config.toml
num_attention_heads = 10
intermediate_size = 640
norm_place = "pre"
positions = "rope"
rope_fraction = 1.0
lr_mult_down = 3.0
lr_head = 0.00612
final_lr_fraction = 0.1
batch_tokens = 65536
doc_mask = true
MLP neurons of a small language model. Each row is named by its layer, matrix (gate and up: input weights) and neuron, and shows model dimensions 0-159. Each number is 500 + 25 x the weight over its row's rms, rounded and kept within 0 to 999. Numbers have three digits each. A neuron's up and down rows have the sign that makes its largest values positive.
A block is one neuron, or neurons of one layer that tend to fire together. After each block is what it responds to, as a language model described it from the Wikipedia text at the highest values.

L7.gate293:513474515460478516459502510466478510539514488481497539528487491535551513434465505521532517520464455501510508479491521501467485503481495509532484497507527526496515500489482516491471507526493512497470483521471497482541493446499458489517462507467525507475556499484482487479538520481509545492507495487504494466542492511477462511453493520546517524507495495536508525543488500517534525461485501484515494533499491485548514484507531495494537518516480475470492482538506427506454494464480488
L7.up293:482517492515467537464505512519476508506496530491454508486493480513516518495471481506465509493524516536486500468451551519503482483500503479459503504493521487482495482487499516503468510533506522505514506541529486500511517442511549510503496525515502507483517487507517516530520502516482542464493511496457519515453479460515448499453497479495537501536471468524478477465490537449494553517516462476495493519487513520499545488524505502471464529519461554493537486535459488490471480493435498
L7.gate387:496544493500510508505528532492522523522529472470511494486521495500507461486494462511463482489519466534521483492473502519496463549505542504511497536510516508522498477485470514531457530477471474471558536519500488500518522473454470461488472471476492487521538488474510507473477459482476505541513464503468489532509499510493489476478511484468502503488528469526522521514482501496536529501491520464470464485503510483531540483483466448511511495524510494481510530503508510519500492486446538
L7.up387:459517489489483506487507527482523515508517479536497521486536489474504461497532480518545461515499502503477489490504485487497514496502487499489494466491554526475555452472492538469482502522498510492513499466528459511478478510501560435519519508494466505507508522517488530481466491467510488467467496505492496508503531497532487475517487512502486496520503485499518570555480499509517479499472478480423498484526481462483531461433490486526512479530471492483494535509490507464505501486516517
Sentence-opening adverbial words. The first word of a new sentence or clause that opens an adverbial phrase, including its word-piece ends: In, After, Although, With, According.

L10.gate25:488502441497527521516512506524525487529477475497480529503508490506502547473461468495507507503474476510501520423520524512475488518536557547462498537469530476431450466500470470509524470459471515501518474480530483446492534528489522518514488487524484496534468492531502473499484492480492504491510524491502486511526502529586526495490484529482520530465483514497490527503530515556503545478519502537523504483543496539515497479479524483499473471464451504468502479476473483449467506516512507
L10.up25:454519460483558502456483552474493439464499463481497473530472496474479443440516510518499509503534513556493494505487524457491543510465502506516511511486489477511476508508515509473544518465512457452471484459532510508519521533516503469492452528500444517501457473504496499494483508485496475486508514509492488488543475450482505490508550497515479484502469488547472492532507528491509509500511520477502518537522497448485511511497532480476482466494548493464484508459464447475490515489537511
L10.gate49:531512519537510470518477468499490528520498519479481479513500504502519502490464520494482470535511553532565523500487487510491491461478511541503550507525504479476463510497459497479486464482482489446514504491517496554495514545526442484503493465465499528537440492492452472489519505518474489503493528514500439519532501519484520529504465494544498517521536462502536544514513512491524500469464480508490478543455507515490468517450482454504520467502500511479487534520485519505480481482503507
L10.up49:486492496502502517488466501472498513507507490504504433487502513495487513478512463503513475512492466510485520549542483490522511520506439514563503471465495533490517483513480527468519484536537514518509495499528496543487506494534444479480521501515553463507477492496465496523472514493486464521532510485517482517486537442476486460493516498488532534452514473508481574531511485497486494489523491509476519474530522515459516514514488521518461563476448483502502549593515446464484516494544472
L10.gate117:465517463511511462509537527526511475497450518518462515515508515525487531521478464507466508523535474487504515546476468508458494464514540474448499543459509529501444493480502547498510495474493509527512506526533496456528476527457501503486493529479534520495484514513493447479508507526512519511512477505526498501499513474497488508502528492511537499500520454501496466508498503549483486527510497484486471462454491479520489484484493467510508482556496525483495510472507500520433500459486496
L10.up117:477524461514472494481527502506511510519526494528517488524470480494543481492454545497502486525541496531536523443512431505488505493509517517517450528476530515477504481484494475472509473534485553481502472516492489498510529458467522528494543490516433481528440491498478511487490497508516457506525539514496485539452501522524443514475487512516529520507487530544475517502511515491495521494537494494462492485488533495483490485465467474496474450515522486466518551526504492504552505532466502
L10.gate305:477481452532508506516448468506466488502511507509501498463490504468499520497524445520449505502520467503528485491553516519493479483524503528490501510473540451458454510474477531519478519461508503485464482496492507459516487503508491506482485499468557484501488521514499483522509572481499518510491471534489513457515541490472533501494503492432499486509445508481492544488481548491503522465555531479494505482505534552511485513519496493522488487495468536492551512504484503472523468489518481
L10.up305:524517485483512488521473517458539509489481539509472497459487511487488527518501472552512518465545505506480496507537496536487528529495452521471475538494467441482490493505469484514496518534512488508502454492488486526456481518513482493457500455490544490510477542531536525494492464509517495468484464489464510482473466464510467512500516474441486507482501516484488483458482499466442528505549529504526516517460485526524489534441470529537520517506480503520516526479448504479464500514517468
L10.gate401:490500513521493496512496492498565564440468493506510512508525532471481520447502508484497487489523516498520530530502491506527514530518477482522503491526492523484469492479505500557517495526497472480521498510511538473465533487515499510482520442505485476506537503469499491505489502488498483515516498492544501491511514496463490479510521503491469458477460492508511506468485442486467516516529490470485478514533494532510479541530514537492503500498482480497522548473528482462508452491508475
L10.up401:534495476463541509503478493489500507499475470488501506457476522516498494485552457458484468499527531506476520511486504479514521497530432491517525511529481484513496498471494522499512506544478478486525483485516529471530521479524446539499531504514554526507488518498468506547506494528530507495487570489515512483475482485474488454526506529497488519497509492515511482500491511514460427480516511472496487500519511467535450546495524509447500506489496525449514521487519530475495541469486500
L10.gate437:483489466488521504497481540448502522512469484539490500489478507510491530512481477498464497529529499535512533499564479541548471491524503513544482510499507496480464480461469542512474497544487482514480563533505498494501540518536499528484496494454510456517499480535485501483493476481512469509506480517455488488498546480499487460479503485504497502465495459473484485497420491508528516532506511536460515520491503507502468491515523522512497499475472553470533502497503473486532508476497470
L10.up437:501513464519480514489488504489494495467525526481482513469516435470477475547477494514485514556517499576527484498482482472505528517533532490491448489481521541524547521482516491484475481533489487499509509497523446504513502530547467502516467484526462493506539480479460498514493464521467470497511523514543451522488518515494537526461500512491536497506505501516519565487525468471540507489491510518486525481498502482469490488502451480482510516504465540515532478509511557544506489474515542
L10.gate471:517510504462532492510476535463452467521490476485475489512531482537470499460464482522510524488486469503499507486459473515522556514496529480486468461536489471502500519505491560510508515470470502487508514514520505467530557486501540526455496504530494531509496520531492477545544500544468487503483515511466484469520516531499494451481474492501475520510484522472466464523498442505504519468504494482495511465503530478524483474450514529523456496498455513478514513489479483471488478517520479
L10.up471:526524517511492522539486488480554506529492488522501529480494470478525473535495473487463562516527469517495531506491472441510500472471495486482501550514576496458514502489478509484523514509480490491513471489494471490457507473492474501480484517532509460505520484470481490511525514497485474535515490453504491524520528494556522519491495500492506487473496519494502474539549518530492493463482479474469451495528460509447494477465469515540494473478515477465533515480500538494502476484526522
L10.gate509:501529492529476505491479515528451456505531505475491457504497532528468505483488544478480520486549459475515481443473498483536484498486456503529498540498501547503483516470482499472515512509489476496455536498437463512494481473494519498494488508501512481513483479560524474464513504509514466501489508521532469512471479493492476484512487517472511520483541483446530574493450497517481501514493506473515498522510530487518523474525517511448491484550499488475462510484509489484529488528545493
L10.up509:514489502481485488469524490516486485498482479492458494450509514572534518492503490518458500510447508510497513493485506532504484534531470514570504457516476515518509484515524518497484500490522491493462485466469502538478495498508505490519493485523471500538479525499579466497533531544503506488501503464515547516487480471485491499455508486507531520456514495530512486499491455496494473506548534436454502492506447552507515505480491527500492506457504495482458460493519488497544471543518485
In-/prefix word starts. The word "in"/"In" at sentence or line starts ("In 2024", "In the film"), plus word-initial prefix pieces like in-, ad-, un-, con- ("in|stitute", "ad|orned", "un|its").

L7.gate24:476500483500519511509489503475509532512475491497468525527530509465466518542517482503462507494521459443550502495523484513491509543569533524510456468491460500512533479493483520489512470474499525484540497459495490527510471502492488513470488463448482460482523504539490495478496469485479476476499495534484516521522529530485538535512465500488471510538488467511523523503500505485500508495499522512489510556536527523489473537498570551515479541458490476492491471504461519468510495558530499
L7.up24:458478476471517523516518507500460457478542502489505493484481497529485486508434494456492458488509550463515489511478499521499485515520495474529511485536481457484497517519546487533480469504507502454528543495509506476506510550517480474524525486460504501511478487477467473445486486498472435472503513499500510506545521517470518516506468493518480486491476521494507515534537499470500542499548533493470531506505539483473536529502505487475498483484443479485517512525489526550492514497517494
L7.gate173:521463475499494466496517514481490546491473491475508533512509512539507515484490518493512496497506519475502475537489479502496527518490541500536428487543477419489534520509514530486497518523481525511502497487484496522497514500508500519496509503491461456467508497512499504516492497523520486460521507493486507486490530518521522495492477487503459487479508480501529529503509535493451533535497533549425498457542491491454513520479517567523547499521472498531516486482519469474499483536479506
L7.up173:460511528497519537485500494481496504478499520545481517500498479478466505513486497515476531527500517468493507463499515521440462520481476495511533504491507527477462537489500484518509474430530507531485531513555540498521506540493482491545490471488508505516496461490500494479455509523448461516481464529518498501533507486466490474486486486500493533529515507518519502524502494478561491501509509520454456472459499479481469530532532504519532496487470517481513463508501495494545522486510464
Split verb stems. Word-piece that finishes a verb stem split across tokens, often before a suffix, e.g. f|ind, ob|tain, d|rop, cre|ated, enr|oll.

L7.gate264:463479494570465525532529476464498480537486556486516468441488492480527530562507501530478485512503469477474539516496504490508488495493482501446488433516476547509486510478500530496495498503465477511515489472526484487472525507477486503489516511548493499507494452501455491496465497510501536572538500523492507480472522524520491483534467498543511492493517527486486479517478459477454490533508483502479481522462433480487552471479481468497500460501507520482491496545487494497506499488475493
L7.up264:453478493482467481474500459528512502490502516506447516503504466485503519506496428527485536504493530484539512502489470489472491525500498501527517536476474476530512522464452494522507459492483546533493510518471449483497469521514495507487506519503476502487467519510519530482498525534466458505514520518485498449492527568510518489531518465509563453498527510535472506472520517527497526519539527495499543496473519512523503495550500480489529485484456496520491543518465517496462479473531515
L7.gate565:456501466498477503497485482498491447499528542519514507493515487498492493469469495496493500560496518521471513484484487528477536510511502484510450520491516498492509486506493511524486448406495509490535510501445491508467500517470502535535472469501520504475527514502555461531487489509470445466485500516492486474470468504492531491471489491503531502491499480478460519538518485533509477486507517554492501510532496516545510441493496471496500501532491499493461555533500472498448478507483541
L7.up565:455442508490507501475479486489465544526520466472533485486495529515493519493445471499480533505512455500500489508553547490522471468446507469543498487500486501503505491471501483520499485510508540511492474557492460547510512518539504496564482489512518512543490518510460519446541459539515506512470477501484528499457516460520508467490530532521512509490455564530520505497554521541508534488505499496525485474508505501484504491512472483482473543486448564493500491496518494520519464494507484
Day number after "on". Token right after "on" or "born" that opens a date, mostly the day number (on 21 November) or a month (on August 7); weaker on other words after "on" (On the other, on behalf).

L4.gate80:487516511509485484487485484505551524489494487506526527531550527482491520553456445519500472485517501490515547514508427490510492501534514478523481492516522508475526503458520552505500497485507496453515523508517487492503502503540460490550503546494491530480490509506513508531531496500551462517535540497499549487504483504501520529513507474490493489494517496534492516495511509469500469509537484491462508486489511502510510461548526538461516527510478478519502495499481545505500504522540524
L4.up80:511508530497487468480503520549489497486500510563520474502504481506478484526486488507524521485502503461504474516507476516505506484466477488468542498484470539514497548489473518518529532460508518538506520461504497485497533489538483487481486515529544502540464507502461521516527490492519512515473476492491520488520544511494504525503546485511438524516487466506540504487528504456524465465531503469508458488463504518553521464467511531450466492459513548473489494461482505498490514485491497
L4.gate225:476492513488459515503488500518519538521486505533515526445508537513472490541453464464546498486498472494454487503488470525505502488516489510516454511522499456510499548502544537463491530485533548509499539563521492495532485500486468481482489487511509504495522458466462470462498513515473477527492523523510485505463531452484508498519534492483478512523521549528500495498513531458542456458480507526481464493507495475482532455498501510481463491500495463494509481530506482492516544495558496
L4.up225:538490475492507543496477484482496500535480516454517536547497507476482535479479480457529496509496488539468515531533507458471513473477477510476451508523484490519444495458514515449490475471508499481476495540477503488465501481506536530493493536544515540538544491497531513501510526480484477515510473520497545502499528499521496511497517491505468510490494473517491486517587461501448484502492525519555543483485531541490480520525525459511474458527527514512514500437467515483515526503475529
L4.gate286:535512465500527498488465487499489467493502445488528485517480513488543518518479492471489518509494513489496542520483516515427527463518505534502501498492534510464495492515506507500483523498526518493477520475517463530494493492506472437539507558473513511499458507506482500544478514494502516528526523493498508495521526500444491515512517527511439512516492474520473458519505481512540532535498490491479482532446457505516526518489480502504471527482518520507477543496491446471482469443456497
L4.up286:442500506497503522519520505509502482499515505514505489505514483480470470517481475522491506449523475528480499503473471483568462524489513504519539485522505444511464480442513542545488476513486495515528465506524521500491491496512562560496488474548485445501520511489518491525507487496508515502501514468463507492502531488515495489505484496527459520533506519468492443478504453510516524471501523505465489515494507475507495537485510507469512544475456499507503451509498522521504507525521485
L4.gate568:508500522517523516496517464483499525475494522467495489494463508508477541482500485518499496508500494477533525485553475497523492507522503518518484522471455523520511489490497463469460522468495491505483495490485492509491508483502523486473483544495510466504469476508479459497528501507512460487525535509556491513522526483481503533500525480483454477523501542479460491470502531513503490425558474550521530484509470454500493470528552474501489518518496497494484483535515511472503519507453491
L4.up568:522538497491534463530510507527489480497499519488501508449493501515490505484513495531504497468463501505483472488535503541508506458559510511521457460529478495512526430512520501534450494485508510490475497522513489488470501501492492437493501448472488483474511534494470504502471529434529540506510491498509476510496460536524502473465465473528487500504504518492459492524520542495491470465556499497524475538516481515481459527491447518483460503498493508496518513528513530487477487447471458
Split-verb inflection endings. Suffix pieces that finish a main verb split into word parts in narrative prose, e.g. transfer-red, caus-es, mov-ed, sometimes -ly adverbs.

L4.gate253:489504492480550526468466479503500524487515490502488489476508483508512477522546500513520536495500488489502505449494497484513465534487543475525485482527515525486532496490514508518453488539484479465484571490509502525514535505491503506509469452501470508498487505462481479489494529520449484516492507497543445478435491476519487460500508493518492502500480463502480455460491457489553501515501524508477525495549513455549519484504491512493489500500512507446541531509534498519491509490484475
L4.up253:440457498522504470474514503450501505537450490475516504455486502464508527494481539524527488527483470484482539521484516519465484513521482514523475580516519476512473479492509515457512473511471498505517480507474514519518517465513518478503483496506448526501483494551502507491489539503521491438472508516519461465526518500481490493503488509476464509560502509489471448528540507481528510542495463517509517545530485480500512467499465479462508500494557495514500469490531476514527506475518506
L4.gate393:479517515477515515510503499491508521528465524519535504490504446546472534472501513482547497521462494491535502496523451539498496495507490434499494531501517514499550526458492491515440522507472523475502533553518497476499493490521434520490501512464475478507503500501481516510497516483493499514501468535490503501517493516555491472515501506451499505482482516477487496484490506494467504473474526449467519473479477493503493489499513493453429478508487489459473501561480522517495485475497513
L4.up393:462535500497512513494507513469513474486490474493501486520512497477507504490506478482527526493523487441483531492494498509473518522530487508503518531497485487508513497514540468515486477492429494502500487515481473505524519506503454478483514467500502492509524508549478469529490574521463488470505524525498457515494473500507504526491564521497488514566516459467520512500514541476510549458489551502467516453529546471466496493512485509498542599506481506510474484526528490537563517480512484
L4.gate504:451489531523503498543526475551507535450542509495470446474503539463523503507476501515434549482520511513499543518506494518509513504522531495534499550503546537507494519516491515518529516460517504484472476489467509522535516460466492455485481441493532490477482494498480517499492490508471501490514462518485482501515500513502508497497517490493516455558495525472513477501507529510517486505499490509516475444508530495459512536451458497462506538528518495468518456466517455498488516473534489
L4.up504:459472501522492489520525453460506502460473519506484502485513507496526516504494476501498522461425499495490475487510515505483514441486496486494511556548540483507477487516461514477504498560516484448476488521489482509521492494531497514501494507472516501504484535524451534540497503499479491512492501515537474503470535496529510527508510505472517484549508541502513503490499499481475516476496504546557518492492507541497440468452512532444527552537529539525511416518519510556511530491496474
L4.gate598:494510528489504541506505511469521472527506501512535494505461477509525501449500533536462494500535493519527477451484465488489535517525511511475488489555446508491484530482502503518470483493461481470492540484508530499436492465463477465522535484504469512483504490526496534502484455495540513475497475502557534491533476544518504503470487479544496538520470470432488495458462501526503518504464522522478502460466536522509496487504489452475515519512517468512485454522477503534489502492533517
L4.up598:446513499483556502495494547510476520498509516507502479491549511484513500490526520502492524493511525519496517457494469484483484482528523482535502528487460471520519477494517455462501510472462517530534503482521461459490446502494457501529491507493457510524505510495466523492557457481510525502480488492515498502512502499491503499488543554501501538469467559514542514512485462477483505494516504529482472475495506519506520436528523496495496500470547471487512510524524494465517485510491515
Word continuation after l/s. Word-piece continuations straight after a one-letter start, mostly "l" or "s", that finish a common word: l-ack, l-itt(le), l-ost, s-old, l-ower.

L10.gate64:491538495472511449507480494478501504444476525514523477501545493512490517474518527493502549505494532495502494503520484496488483495489469503501483482511578468505443518520462517474541498515565489493499496520471543521530520496473494533492443496537569473537520488477499497502532498461493462507467517485496560547503483501523513524499489490469466525466501505491501485515499468488460506491476544530492492464485472491505513479504514513509455494521524500471511506467502503497530487464473517
L10.up64:527498480499478457504514475472518489515532510513482502550485496483524515519487492513473486543532528483494500491475497479517497554506495499463458501501514494497492496495493519513503472516503517487529503537511460534474509495502500532490457486497501473503504539507521510504504492507493475492482496516475549450475501487494539540498521502515479486481485455461487479522552503517472466489470528491514490477544501495487490455523494502514499497496517475489501522495511509480510526494485532
L10.gate107:481512511517495445484481469487478487544466541490522539519453521487489491481510497542494499490525503518504480516505461501481476500481468506496486490496473480551474535504468519532467455477519544478533477489463487495455500510488488486472481484517483475506505533459586539533475463490513511495474491470527528464468487565517497525479494454517486492509495488515525498516514476460472445534503506515472500460525502480488466450519511509533523488501515508511542500541465496478563511481489500
L10.up107:480484504479448474454502522482526514489504535490524528539512535527474472509467525489543526513482475468507525491467444492478464491568572483544499497555524520481495527511471474472524523493508516492533516479503518490566497464477475485492502536501480527489510533457540514472515501474489519473509470490498530511488467564547509489511489473451477447496559504508477471466511450483490521451519512481512537462462498472494477519480530499471501460490495474489452507500487472518492506464522453
L10.gate171:499504508501538515515507464478478510512495496515509490503541509511509488446472499488487498503514502469530491478537513459553526519492488463538475445503484506532489466480508475485472502519495520511511490510471552546484464537482526521484489492489479521524512537515527505531523465507450476485501478532514534501546518541471495493497491501540520488482518542504518556468538537475506507491503531503519474513512471469497500481505466458492460525490515489481567494477446493474493481511539506
L10.up171:498508533508529504506529494429517496536479482496492523482546499479444524489520492501501525504491539483537490489526476524501485475502484490517508480515485490481476543506496530513470514483523493517528479550498479474500490509469521515481497519501501524509457517475520516505444440533523471464506518509468536483483516552512498496506489522527460512511512479492520505485449481504525470510510509496499479517543491489486524511487495537480488474507510471479491521506509576473536471558480535
L10.gate368:477528483478515454553480507476504489470494520496531501488468460527480474484496482524501485525503501467498470470532476515497486569538530485520461510517501597540543495520484494525499542480514467481479487461532513484521523487505490485490501514515522451542495500501517480452494514477494479470501495522518501478474516546544489461485487471488508499514468522517531488493506498455508477537520504485482523488522480489457455527510516478501500525507504491487525506527506505487497507511516536
L10.up368:506500497500462452475512489497518513476502509453474529519564520471533513501506467504475500487525477466516484523503485494485540525514530454462488496503511475518434485466486521469493483488495526493502490516476479521502478487513475490508491496505487536478512485511526533531500465523476516479517467516487519503519518464469558512512444478536462445526468525528506495523555539494516518492488517511485504492547469484555542454530487499508487522489480515495475507478504513503505552477535471
L10.gate435:510505502456499489504486506469518493533533504517558488523522482480493530475451475504501513469548513498492475505519489515437483495517508508464469488522476571500548509495477526500479509529512520517542552473541469480514529524528514436464494496507510498508534488473517497512494512473460494505494466559487534515504524521485503510515470485511496476531534507546515499486518503512517483466507532529495519465519450514465475467504518488481503509498493542464510452479463511491501499506428504
L10.up435:458530476453469510485503516444478462449484516487510475487537521473521509475502496476491497516500507513484480501500492503467471519540543490503464510511499543525487478490483513526477486450503440481520487496486533461519419461530549475483472498477475475514513498514558485514488460503476505484478519497509541504508472545510506457538480494505507489505511494472490483540527434488512524504552497546424524453514518488460453516497510511490520482484528505460508516489502486470494487465494503
L10.gate511:489534478484496546544497499537531526501475525537491489481497581506494490499473508504509507532507483468478523479504466489444479507496505506532526499505477522439523474493490513499510490501488494491544499533476527536504494506483482553515520522504502458518525505529510485512539518484553471455532536508463520478498549546476495509519506479523473517512443513507481524484494495508510469532487511478505498434473490487489493500514541513517497484525501471501478488467523495494487477494526546
L10.up511:527487506506515476538547504469498558462527531453475485498515509534506496502523495539477521518494541488514479491481482531441485528520473479554488505499521498518531531484515527549494483505470527473490497483510471544533517476524488493475510513512496540486507490563492460536521472521469437496505494516481463506473516524465513457515476503494466469518521527510515513506520475477540505510522478498479509479510532493474496509461462483492467500511491527495482516516512465444519448495521473
L10.gate585:488489500520528449512514497518503508465523498519494501492527511492495521499482412529508481512525528495506499479518499479523521518478503468467437498463504527517504468511501517528498482473478527508441470475489494536546498490483531478526471536496473515539470496492472480513449466512514472446500529502501484471486488507548474523489489508493477483548490498473514455516475463468521486518523464492514476494483482478544509494505460565492483514520478513475522530431466485475484501518486514
L10.up585:562512503475510522463524515497501515513453526490512504508514511508531525526501480591541495489521501499481532467524494509564498487501538520521448481471509462525473521512537489485476503487517520504499472493510526499498510488486538490463543520521475476534562495496496479530509509555530469482467558459485535498449516505487470459499500444475486503467525485507506501503514538488480503495499513474473508475466474481527520497489502525510471495464516557539471482527498504454474481519511517
L10.gate611:483488514515512471520502470505485497518503535487558504474495516472520493474454482491477516522526519467504519525525477511498489535494525477489501504485544507512546495466512530465488536513447531508528532551488483501516496525465524541490505501459459517525490478470543502501483519506503451477490465513494545507488470478481520534471546491465516509538501540481561506472487492509519490482476528479470463443506480505492495493498505490560497528491555521523511513503526517510497502505508506
L10.up611:513437506511493433514504487491548517510488485489489499486494528551518484501504511516523513435486500469531541542512418478483505483491528463481488503551494498495547486498474500478503481488509510472499496518502539503499517485526464493533521495512527506481474502458494510523502483501513496458494490517484500476524550482520530543478488501471497489485545521545514514478552483482512469478528508510459514490508482459516489494515488492512475515471518499554485468528515492506501511466491471
Split transitive verb endings. Final word piece completing a verb split into fragments, mostly transitive verbs just before their object, such as diver-ted, insp-ired, wat-ches.